Weights of a small transformer language model: MLP 1792 squared ReLU.
MLP neurons of a small language model. Each row is named by its layer, matrix (up: input weights; down: output weights) and neuron, and shows model dimensions 224-351. Each number is 50 + 15 x the weight over its row's rms, rounded and kept within 0 to 99.
After each neuron's rows, "raises" lists the tokens whose logits its output raises most directly, leaving later layers aside.

L7.up1316:68 59 81 43 45 46 44 14 27 33 63 36 58 35 38 62 52 82 46 50 50 38 19 46 44 61 71 45 36 42 48 56 32 52 51 52 64 62 43 43 56 84 71 40 68 51 48 39 47 60 69 49 69 45 45 51 32 46 66 38 76 30 50 54 63 51 64 41 61 55 51 65 27 76 53 63 42 39 69 62 63 21 42 44 35 63 48 50 45 65 57 40 49 37 64 54 59 39 62 63 63 39 36 55 50 47 48 44 40 48 53 51 36 42 59 58 49 64 48 35 47 43 37 53 56 58 87 51
L7.down1316:48 54 22 42 60 34 08 57 41 67 21 28 50 52 56 41 32 58 33 53 64 39 41 47 60 51 36 40 74 47 57 61 63 39 82 47 65 42 73 71 48 56 62 39 47 30 28 53 64 68 66 73 29 50 38 63 48 73 67 46 60 52 41 67 37 72 60 54 77 59 39 75 39 63 39 58 28 54 67 29 55 55 58 57 57 50 58 54 28 61 22 72 35 75 62 42 62 58 63 38 61 28 41 60 53 54 55 69 54 67 55 49 26 12 45 53 50 50 80 77 52 53 67 40 42 34 35 78
raises: "th", "ng", "ture", "tha", "si"

L3.up185:70 35 44 39 48 25 51 24 61 40 60 22 33 82 60 53 68 60 43 78 48 54 64 51 43 64 56 13 41 50 42 51 50 54 79 69 66 66 35 55 53 47 39 27 35 48 40 62 48 50 29 65 48 30 23 52 52 06 64 68 42 63 72 50 29 54 66 60 52 63 54 51 31 36 53 18 45 52 30 28 40 37 40 40 47 39 58 54 50 62 30 54 24 63 32 55 58 42 61 52 42 50 37 34 55 50 48 61 60 41 47 31 51 43 33 47 62 64 42 53 65 46 42 47 67 48 51 30
L3.down185:39 30 50 46 71 41 52 53 71 31 53 61 21 66 58 59 44 92 64 76 55 62 42 73 42 31 51 44 12 41 59 42 22 57 57 44 45 47 74 55 48 62 58 45 45 46 72 27 49 58 37 53 67 41 49 51 68 24 56 50 55 54 45 24 39 74 52 42 54 74 42 38 45 46 59 27 45 51 54 22 36 40 59 46 43 24 58 41 21 56 37 38 41 56 24 49 47 64 57 51 39 51 42 51 50 56 51 40 45 56 34 41 53 37 66 34 37 67 48 63 69 23 70 52 34 58 47 53
raises: "uch", "ome", "rd", "adi", "bl"

L7.up34:60 57 45 61 74 66 39 39 52 38 50 10 52 78 61 72 66 34 42 55 65 57 27 47 37 50 78 67 50 38 51 46 40 61 15 35 37 58 61 61 58 34 56 32 31 26 47 47 37 40 56 41 54 44 34 48 83 50 43 47 39 49 37 70 43 77 53 74 33 60 33 27 37 63 47 61 54 70 37 60 79 51 62 37 52 49 59 41 69 44 20 59 31 50 51 80 44 31 44 74 49 51 34 36 53 60 75 51 94 42 74 54 64 61 54 48 56 53 54 57 54 30 62 30 37 73 37 72
L7.down34:30 55 51 77 33 29 52 42 38 29 52 63 69 10 77 58 54 55 52 52 59 41 31 47 82 57 97 39 81 34 65 70 62 45 11 31 47 41 50 60 35 51 45 45 78 35 51 53 49 24 63 53 04 72 62 41 53 25 35 41 31 62 66 49 63 16 67 55 36 45 33 45 62 75 45 85 36 62 63 32 48 45 26 43 28 52 49 55 47 48 26 54 76 63 61 61 38 50 36 39 24 53 54 62 72 51 29 45 67 49 57 76 64 67 77 68 46 65 61 72 36 39 75 67 46 87 56 61
raises: "ale", "als", "alle", "ival", "al"

L3.up1565:53 40 46 61 23 54 45 62 43 30 58 51 43 44 37 35 60 67 57 35 57 58 35 40 50 43 53 52 56 54 67 32 45 78 69 41 58 64 63 25 50 43 29 29 81 50 23 66 45 72 27 68 43 72 44 38 51 64 30 44 48 48 29 33 09 71 40 46 61 50 52 34 64 73 58 72 74 49 61 46 54 61 54 64 62 65 62 33 37 33 52 37 36 54 78 49 51 49 46 53 68 41 74 69 57 54 52 76 80 53 73 67 55 07 47 75 89 33 49 46 52 65 28 24 41 50 56 63
L3.down1565:56 34 48 40 55 50 44 59 21 35 39 59 73 67 63 63 66 47 49 63 59 36 41 25 59 42 34 56 75 46 37 56 27 65 65 80 79 44 61 48 52 41 36 42 60 53 41 73 35 44 41 78 44 56 55 64 30 71 49 70 35 67 62 57 22 60 44 38 48 53 45 13 76 61 61 41 66 58 61 50 52 32 17 65 40 22 63 61 57 42 47 52 25 48 68 47 70 59 41 33 31 21 82 44 25 55 55 59 82 59 42 31 65 35 32 61 51 28 49 24 40 37 47 16 52 35 48 38
raises: "arat", "raph", "st", "hel", "art"

L3.up491:42 72 55 66 80 55 46 37 29 37 55 58 46 31 27 46 73 82 54 42 74 57 21 54 23 61 66 43 53 51 36 81 46 57 35 44 71 56 56 33 60 53 55 30 44 39 45 35 40 58 48 57 44 70 60 44 23 66 51 35 48 59 76 41 29 28 59 53 52 30 46 39 58 69 57 41 53 70 56 49 54 64 64 73 50 59 40 71 47 41 55 51 57 61 60 51 34 61 68 28 50 73 61 52 39 43 52 31 66 63 24 29 57 45 27 26 66 46 41 81 67 33 63 83 55 59 56 72
L3.down491:54 35 59 42 48 56 41 23 46 48 49 48 50 62 29 29 47 41 83 34 31 39 52 70 53 44 44 37 61 64 65 54 64 41 56 60 39 30 59 72 49 41 75 69 34 59 58 58 46 49 54 49 50 80 51 42 61 66 36 54 70 54 46 74 32 54 66 62 50 43 44 57 63 70 36 23 81 59 65 39 56 48 57 90 39 75 55 47 57 40 39 54 60 57 71 42 35 68 62 38 53 41 54 22 62 37 48 47 57 66 51 43 54 44 63 67 58 48 53 90 49 61 71 59 63 40 60 59
raises: "st", " years", "rd", ".", " times"

L6.up414:41 68 52 44 44 68 44 72 45 40 49 32 42 67 73 49 72 24 39 34 72 49 61 55 31 47 52 36 33 32 99 45 64 41 29 60 38 58 33 46 52 33 55 37 77 32 46 43 69 54 54 74 32 45 39 50 42 39 78 53 57 43 17 51 61 50 73 52 43 60 80 60 72 38 61 45 48 41 15 37 44 58 46 63 68 54 48 40 40 57 52 34 58 51 45 59 64 64 46 40 34 31 40 40 66 31 72 48 47 55 36 48 55 27 53 06 72 39 48 79 34 46 22 54 53 65 24 52
L6.down414:47 26 31 61 45 41 43 16 52 56 27 36 37 53 60 37 52 37 57 49 52 56 65 67 72 72 59 62 47 31 34 37 31 55 27 66 45 68 44 64 34 55 22 50 27 36 45 50 49 66 70 47 31 85 39 27 39 62 22 50 69 79 57 34 26 42 35 24 59 35 50 50 43 51 48 44 41 32 34 43 42 38 39 48 38 66 24 44 37 43 36 58 40 59 44 41 61 48 14 28 62 55 60 44 54 38 61 47 57 46 78 51 43 62 60 54 54 50 47 53 39 49 43 63 40 37 41 40
raises: "nan", "rine", "rove", "har", "ter"

L7.up1673:48 36 31 46 57 67 50 48 56 74 62 14 47 66 44 57 43 30 40 58 42 45 80 49 56 36 54 37 54 42 54 32 45 79 44 55 03 49 52 41 36 52 65 65 48 33 52 21 87 61 42 78 55 38 55 63 83 55 61 67 53 81 52 21 31 41 46 29 48 63 45 64 26 42 67 43 42 74 49 45 47 50 43 60 56 69 70 37 70 58 61 83 56 26 32 37 57 45 61 51 47 30 54 49 26 73 20 59 55 40 74 67 31 70 40 26 30 48 40 39 33 59 43 51 84 54 54 64
L7.down1673:50 67 40 40 43 75 59 54 45 41 53 19 62 45 78 35 36 63 38 46 50 56 68 53 76 51 56 39 63 40 53 56 39 64 57 53 37 52 53 56 64 58 51 53 54 61 69 46 57 62 67 72 77 63 59 47 74 70 17 51 55 26 71 55 46 40 71 20 41 37 65 52 49 43 51 53 15 54 53 66 35 51 59 46 39 52 47 48 62 41 29 52 46 46 36 38 97 46 64 53 55 40 52 64 50 35 55 02 58 43 46 13 35 72 37 66 54 51 25 66 38 29 79 37 81 43 53 81
raises: "can", "co", "ca", " national", "mo"

L3.up1233:41 23 40 53 59 64 46 53 35 44 51 60 25 27 62 89 57 48 42 41 67 33 78 28 80 45 55 53 62 59 62 83 37 57 52 48 46 67 31 60 29 53 38 34 42 30 44 51 91 49 66 21 33 64 30 50 55 32 53 42 89 48 75 39 55 15 50 59 36 51 26 38 55 46 56 31 56 48 42 28 46 39 61 28 64 15 24 64 49 33 54 66 62 20 61 63 33 26 82 32 76 31 44 64 56 46 48 77 45 53 37 44 37 77 21 58 56 77 58 64 84 45 28 37 26 64 56 68
L3.down1233:58 28 38 46 49 45 39 45 32 51 59 25 37 19 50 59 60 55 48 30 69 25 37 55 40 51 42 58 35 67 49 87 51 77 61 61 73 50 52 57 11 77 59 57 36 54 38 47 68 48 68 47 64 59 48 42 32 32 40 28 63 57 63 47 70 25 37 49 28 48 41 26 54 56 44 23 46 52 76 36 49 29 54 29 67 21 70 52 59 44 91 51 59 59 66 70 26 45 82 38 69 31 44 61 45 34 48 54 64 39 38 56 65 42 40 40 26 51 62 57 71 43 35 26 44 61 36 61
raises: "igation", "ance", " Station", "ability", "anta"

L3.up40:11 51 41 73 37 71 45 53 48 14 30 62 54 56 63 67 68 78 79 76 43 61 36 33 35 41 37 62 53 34 40 38 20 40 43 45 68 59 40 65 41 37 21 42 52 75 39 71 56 49 66 67 33 68 39 27 63 20 55 60 67 59 41 57 55 31 73 46 54 37 62 62 53 88 67 28 74 35 71 51 55 65 42 60 50 32 17 47 69 47 44 48 30 40 76 72 95 62 43 67 35 61 82 47 53 47 48 60 25 42 38 43 26 52 42 62 38 34 56 49 31 61 55 75 59 51 41 51
L3.down40:18 63 74 30 59 44 62 47 57 18 79 55 48 66 67 64 69 53 42 58 54 41 53 34 45 23 61 45 66 70 33 59 34 56 32 57 37 61 40 53 59 52 50 25 32 63 41 52 43 74 49 35 40 69 56 66 38 39 56 73 56 61 29 21 50 53 70 29 48 44 43 37 19 82 61 60 68 37 37 71 83 59 75 60 42 38 46 82 60 68 53 42 25 53 42 41 58 82 48 44 36 41 59 39 42 68 43 18 51 40 69 52 50 52 64 61 46 41 56 50 25 25 65 67 54 04 51 29
raises: "urn", "uri", "nia", "wer", "cy"

L6.up1222:81 36 41 57 59 59 39 55 30 47 48 53 60 53 67 59 48 63 51 64 78 27 32 46 50 65 60 59 39 60 60 28 42 67 61 45 41 40 36 20 54 63 43 55 56 65 40 42 36 60 49 77 44 48 53 39 18 51 37 30 57 35 45 35 71 55 48 38 22 36 41 72 18 37 49 41 62 40 30 34 63 38 30 32 55 42 89 36 41 54 61 07 55 59 40 62 41 33 69 63 47 51 56 29 44 78 87 31 40 66 57 53 85 34 41 46 60 62 51 60 49 42 57 54 84 55 30 39
L6.down1222:66 28 59 43 30 16 56 33 32 41 47 52 75 41 99 80 38 44 42 48 38 61 70 45 17 38 69 31 20 74 60 63 43 52 48 44 64 44 17 51 21 59 66 17 62 43 79 66 29 74 40 52 47 58 80 39 91 56 37 68 51 39 57 38 71 60 80 43 20 28 40 58 53 75 49 59 55 19 48 34 45 50 65 60 55 48 62 32 57 45 50 23 82 71 47 52 48 63 50 20 34 47 47 57 48 52 35 21 53 46 70 55 60 59 35 57 55 67 46 40 58 59 44 70 71 44 49 59
raises: "kn", "ism", "ers", "er", "ign"